From a checkpoint of a small transformer trained on Wikipedia.
Size: 9 layers, width 768, 8 heads of 96 (1 for keys and values), MLP 2048 SwiGLU.
MLP neurons of a small language model. Each row is named by its layer, matrix (gate and up: input weights) and neuron, and shows model dimensions 272-367. Each number is 500 + 50 x the weight over its row's rms, rounded and kept within 0 to 999. Numbers have three digits each. A neuron's up and down rows have the sign that makes its largest values positive.
A block is one neuron, or neurons of one layer that tend to fire together. Before each block is what it responds to, as a language model described it from the Wikipedia text at the highest values.

Responds to: Fires on the last token of a table cell, heading or list item just before a separator, such as +5'0' |, double sculls |, Ohio =.
L3.gate335:460537498517533491436572532425476473522459511457522488470484401521597502432491499525489439505515519447419517404407432471507493528442476526425535467518491547472486513497468435565590471520593498554446527434455547508608573488436443496493501435452568521475522480486516604612542547528540404409
L3.up335:569500486487474584513594505522502475426479509502432485445480468591555432414575439418504426511478468514540547497529546452500457562420470517481544584512441439474583433528527456512493443532519454481450570446603478403603502556477563530585460456468545449511557445551511607523529526504551405504
L3.gate573:422494496418489436523503434528424467548527487453542455603505489579509541501449430570513566474502473427555534466462501492495532455583561486459478511488581485532430476546599490507557494484513428475488493515583519445470526523572359435544418449614449490406571440465564549506524519532565545533
L3.up573:500541567411520474473585473575509464531565470532574483485428459596534458505460495464530474447516448426489532433555389491526432518480481586623499538522503584494494510571492417514509543470505475595452527565557480432558408506558475498554440462476565564539522441482478552498552541524560473526
L3.gate876:569397502540508464551409507515464514489461508439449497399479508577606470540535515524509496521460435471522495505445546407433551538383410435568489380538402521524502469441415477495460463541385460533524470554516494510439571502430484483562560480449560476461589579453480497498506426559499490470
L3.up876:560504435465428472459478547588548434522471488511456561538477534563522449423538401535504561529526477499539477445468589523496453412529505425506559424487436481571447462494544440436502492555433415580482452472482536522534508522463484526575552495487568538524498512543425501531484495457469519462
L3.gate979:579553486520578490527588622516552521522593474502536535544436580603554512423566437454441412474562446463435586547544456409563423555525539478520532490541514586454448456481408458495519551447498492453513546509593487446474558474387448583455527449460539402497430494470548536497561514463543516498
L3.up979:540428522466475546497619521532468515493510487456493480538504571490544537410451467570411466496431515510499490479444463448581488487468489526463529572497435482552492534563474551530511541559472510522556538531556434471589556525388566447501432505472485524558550430574588562563479583536596435534
L3.gate1387:526592453469507517420561467484396515567525557487489548565512576525432499441566486523518498538408476416437478401471584571451480448494508464556501449440516591464516503549444475413601550415554564526589488476548452494489482609496530518490554469564543502525566542407491431450502545446567506511
L3.up1387:527474488465563509534561461468460448490490503551479519624491523503431505537499489533487500528484578483451641417425499549507511499592480528514493538462360464515494511453417454468511421513491474544562514553467452556535458497486471595449591487515599574510523559498507451517545466483401447517
L3.gate1550:560471520459546488494619563454437493509524456533569514503541568512555543507444520510437433563570458547422588546470517486445492513566499548608507574532505504485454508444479547421448463524479493496559449497566547492488442474448498618488535407449488503468630499457382469541474537599516528534
L3.up1550:534489580492554522539516510439591439496540469445431501501563545389558572412601487417576568519477450529547546448428509442473444561498508577435536433525570476490501510577545500556554441492497520531510463471456548485458431541460603494530532529524456577515479448561545467496503455508450487515
L3.gate1610:529544383430531510465552578478528442518529444522560520480450531495517554474526512548414551560499460509508533541515478527521468470496487486523499510415464520567477403398480577442521454549513475506527412535596481510504638469542587541525493511520446440477539457472423526545432581446527516430
L3.up1610:610492486422486535501520536546497445515406554433626514527536604483541505545550483487509521471485483443469521540490486477472565517558494557449431433509469468445498452512568517488501574430560512528560558425518562451528431542566497459516519410560511463502551530523557445449488536554475494471
L3.gate1680:608522539466506445462518538495435552500460474445575537456461500539492499469480542412571444533406513502418547564481429540395518451607489483555512509561452482558558522565472580411464554483606466507557488489592516410558513457484494530630404445511477533577591502556482539538605526524548487532
L3.up1680:569577534473518587452539596522594469472429418507484384566443541444615553392459524446473574501497458569522519444523481535504564461544531544470481514458455536572444464386557562478538583499500426501571544510538479455506491496500538587501582561523481468434572390479445605525456509415546520459

Responds to: Pronouns He, She, It opening a new sentence in biographies, right after a full stop, as in "She has served"; also who, it after commas.
L5.gate506:426542452525534537533561502405460415508542480489502526494540521509583494534549416519594460505491548470481511481454445469555576506469426517490552438485533575544461454470470545461401609487488546468469474489526525562543497447520467502483473506597410420571447415399600525508541495576541485461
L5.up506:508521464546489598456460488535383391476527449451437533466523510487446485544459521466485484537519526496517546421459430545578509529465503469505477511581600478506473380552466474546555567468465545572569509527488477420516511542447521562450488454602542471545440508485560570473601545429496379459
L5.gate2041:506548586602483570598579455569499463529547453534483527476504438563515487425588503527532551437540465531530545456537436527527543537503499510497514608474604474410544485518533528462527424533517553451518579528507560533524487504540481493467435449528434458514504487451527422525494563459587406551
L5.up2041:479412572505451497495522424512473471541465447496557487584526539521461445523547551465448436509474548541573489464514491447464491490537499447484506546422544577558526477468558538532410441420433511476514489459473503522486530520490573548468504442493579531583503454471462559448617532582434462545

Responds to: Pipe or semicolon separators after numeric cells in Wikipedia stats tables, especially after goal difference, such as −4 | or +40 |.
L2.gate110:565533516430416492459488437475462498482500436396511445487503396499561532554575588516507467556534458492548459426517533528551446472527548482546490538444625485554528517551487512572425477571476479471500499597435513544452528512502479407482519447557488519423523546526468526436492465454470604457
L2.up110:490497511505421538558475526417556478508530486499536455453426443471615479579575422492530441497462502493468497456533451554469531442462518555518530424462578487486485487504520436502499442569431451529450425492464419464485439543551492496637543461452496496421526500535625504434430528441481464505
L2.gate138:516454551537461468571452495542444452519474577555480442477508505459453447576515446522531494491430574525520530519450526483457545497455551531519570603410474427550383573459567499538504426499483443578532579575550527505499474498461466489526562546491501572480547461514562534592495460596470525395
L2.up138:534443427554520442463491576449503482513482510485488523475459584566553525530457584533489487468499457441444501553465495471496542519514458477386491532444475519474415544489489559635488492531534490466365565504530578546493585553416390570442526453485436476491567484582465524527437541447587465504
L2.gate1149:582541403503450419425456511465515520510485485603473524497504529541575474504476501438510514440553437536520481466510555516519531505457498517482579565510410476594526566492475453547503520580486456586503515548507526533543479459489513569469584547536426539480492427483493520521505434496511383439
L2.up1149:515552489425555486408522572467521478443406397516533422428488482493603468513561511491511459590513374531490521571438485479546573527509458565507535587517492579568456614476502572457384437488573542468498498611496429480549559477512444535461594449525507435570458474475480458544455525471535403544
L2.gate1314:555528459463491483485483539498562508487385479425485504470473447436621456504461549549489484573559538497475559539447481524537545480600381511541596491501425425567431549488545543512571420614528548433485580549541556506464481554455577573519483500517466566498640519516372538453537570428575541484
L2.up1314:587467445470407392541607529427571470516485520517522539490470518409507454460424470505514461570470480442465483524416512452487448500493493555466536516507435494594507503537523460530530427568520586578452524494527502580459459503425517555518468484555477520475555526559520526544474410443465470448

Responds to: Subject pronouns he, she or it opening a new sentence or clause in biographies ("She won", "He remained"), plus he/hi starts of words (Heim, hiatus).
L2.gate272:514441518436544523501567480414544446525499439560565454564533489483433475476484538504539549518489454451502457495546503448472472467466463471524506537448430509506517484426531447472522517453484503529493423568482593481477461521462537526463531396516559547468537452530467516496598458515472450540
L2.up272:521541515505487407551479534510481397424481573487561505472515559507506376536496503612516571554485461511530571523489530496495469545473446562550483565497497461493490591473412495478459397513513419488459481499451481427424564477521494493533561537541484547554420536528485568449514573569455554479
L2.gate328:469476426539508566428579493528520479576499475538473520469558432636610437436467483467525523459504513571381508564521474490429570469560457481514516577509503435529494455503437463515398526500479577540556498583478537488446525456400470492540529586549549395478463405520591431531495494489492483442
L2.up328:524464526494491536411583487617463510493470482468520520518558451587554465482499473515414516472448441521486511484456558593538500541533491383559432420420475433446434475439538514512576456505509484458576505569458563517452438482539549542515413501445468468483554468463466556552596613535566559556
L2.gate1004:465503405521430490562524465505460543556412494451507445516503566511529419610590498477462538564528561571549492447534574532484595527516516583506482506494504453557451498525517430531546458441533456521533397461342407445550472558548494527541424455470535569594438454515539482444544451493475503390
L2.up1004:449537576436527567441608501619459493453531565552483604523512421468469438519563440478507614465584516488396397500427478469545487484449487411518460462503524412384488582451491467512584494520556416477511495537560614413447468490467499515576503468497466468406570523433499485477542569501445405467
L2.gate1591:577514581489448463491471436481452570482513494448504512562448511490456577471611509480500514500479511520440548462523563428457468447460499573492529419501504423517466357517451597496588478528513455533543591434539387476561516541488495475622562442483518577531480545461506549510501515555503578487
L2.up1591:568460618460417570463601492456496541468423519415533510623573442565511405429492509488456533526414530538487465425455564544407526488546500491519504441487524520427551478566532524516585502425395373547525414415605463410467466422576407478512516410496440529509490552440461608575592585471495551471

Responds to: Digits and pipe separators inside numeric cells of wiki stat tables (1'6'.3, 16'1'), and "he"/"He" opening biographical clauses ("where he").
L3.gate342:531449431416549464442496545519502502592569405528473405463553482457490564476556602487429460424473467468411556493527498610579484541505523494515505469495517499514406586494495588494463488420503443526530552556550455524436571415441511506508493496530423621552517491501475450516637544461454510430
L3.up342:426537504431506482522464595466559559530434485439473454573525461475517473519513575461516502433468551556493494533509454496457566510464543448458482425467490428602448562472465510422498516532458422580438499451537545449554465482560422458512601417440462530491395417424445568456552468541461610487
L3.gate663:519488505411555535399489488567462439489431396506573498546545541433482551437550449558500527525505480427471484524461469486445481522544568552540513523513500500468460498543517539449516526386479545543492421565431524473512482533514489505479447523551438503511509540563505539491475541443567491565
L3.up663:536500433440459469512508498495457564460509453472533556526529604530367453439426423555550510542478496435520455438526524504586514453560528463470546504579473586507501528490510491560558538474507461500486465497471391507462566513556479508577471479519513532542429602430511523474554417491427492451
L3.gate762:555597433402599483514501474450476486409496411506424453462539546447486468460436469491445526498490440394444451544449482527525500511481547549524522475498457583543515453459521524445470557416542527478575414556539541576544583474497449551517467468493500496517449518486470498531492509485542536591
L3.up762:651439484451457474475473569538447446446452476555460507561455513489536542417529547525458440472432464506398417530526443467597515406444546475467447507554483578492519482532648528552401472519433507539566527514489459439438424498433446510504502446477513556478416490437456475508504531476538514484
L3.gate875:458465465495511459447404490469542585457505556537533420566554421517560496465426478461466438490569508551466447494562476539564467529605557545408461511508491569544510460446497556460499528429481528517479507470519429477464460516539449556514409549403452491494471503547580496436527484525504491534
L3.up875:609475428474549444513515533440488425461527556468543460481527571460546518525432429589491545467423560448522410554557582478556477499402563421520481420528520535457479441526538447562524536448491433521581458475518499423577487445549531589542586446430430569485553440496535488444549496514590449437
L3.gate1311:462512590509511597514491481516442541499517544359475484542518496496453549535500512601566527618477508540584519475590442611530560514457527563470480556542407400440515408564529480505497508465476509518575480539468459422479495477558441549464534456551521570532443456494510475498490515459573509450
L3.up1311:568461513453568549436536473541519478536494446494495542486542556347480481490547466545424480451514534521545390489545529596550527504402526518577513549515496468480466511505469424616477554398440478524441422532400432370524519476487484468603457470551503564514528545520397529449559455535553455489
L3.gate1476:564584410573472464462513457453441520449413463451503431500394604465462557471520426516526435534475575559472424523470577453630557411498399541494466530508434529599518538481511466575438430381519466471442483557490397523509537472484439487473493456498494560424502614518470599435497512419622535473
L3.up1476:559483466438456413432490438462588554483533385475521442449495619530470562413387441529448402585401438440453485550477401538471502441459533511388485494415526494418529548494588551541491570406488527595506472482516444503454468536499410532605453495439531469530470483491526560514474507515606489526
L3.gate1917:522414405507517571518489577432531454456515593555380480510456434428437435473444430420598551455513570510426431575522542620496516522488491553408592471512572559564524459496530393559484503549569502477557473550534518458472537524500445474578425482474586412527436404508548470516571527586535487414
L3.up1917:608482476470498374541499441537536521477432443435466431537544504480501488527495555524558442525504480473483464491529592430438456517531513433446443486573532504572454564450560515565486467527552488471508398566423451527573522452455549422545436471506520501535528523467403480527559422419439519498
L3.gate1985:529499389369523515499552509445503544580471413520510564542479529506512477564373435464489476483509589501482435608572510480517530429512515579449591413504446612542516491467448422494450564400534455509554494397506373467434524523535520536526453394496483575547583491554518455438484435476467539513
L3.up1985:603529428444539448518463455510452561458498572542404444542518628421522472460483523543477505536481478499484442483463505493492532532570434485473546472433521522544499477476526599550543583493487414562447525502469444467537459513486520461447563464549458494453501468513467597533497492453515602496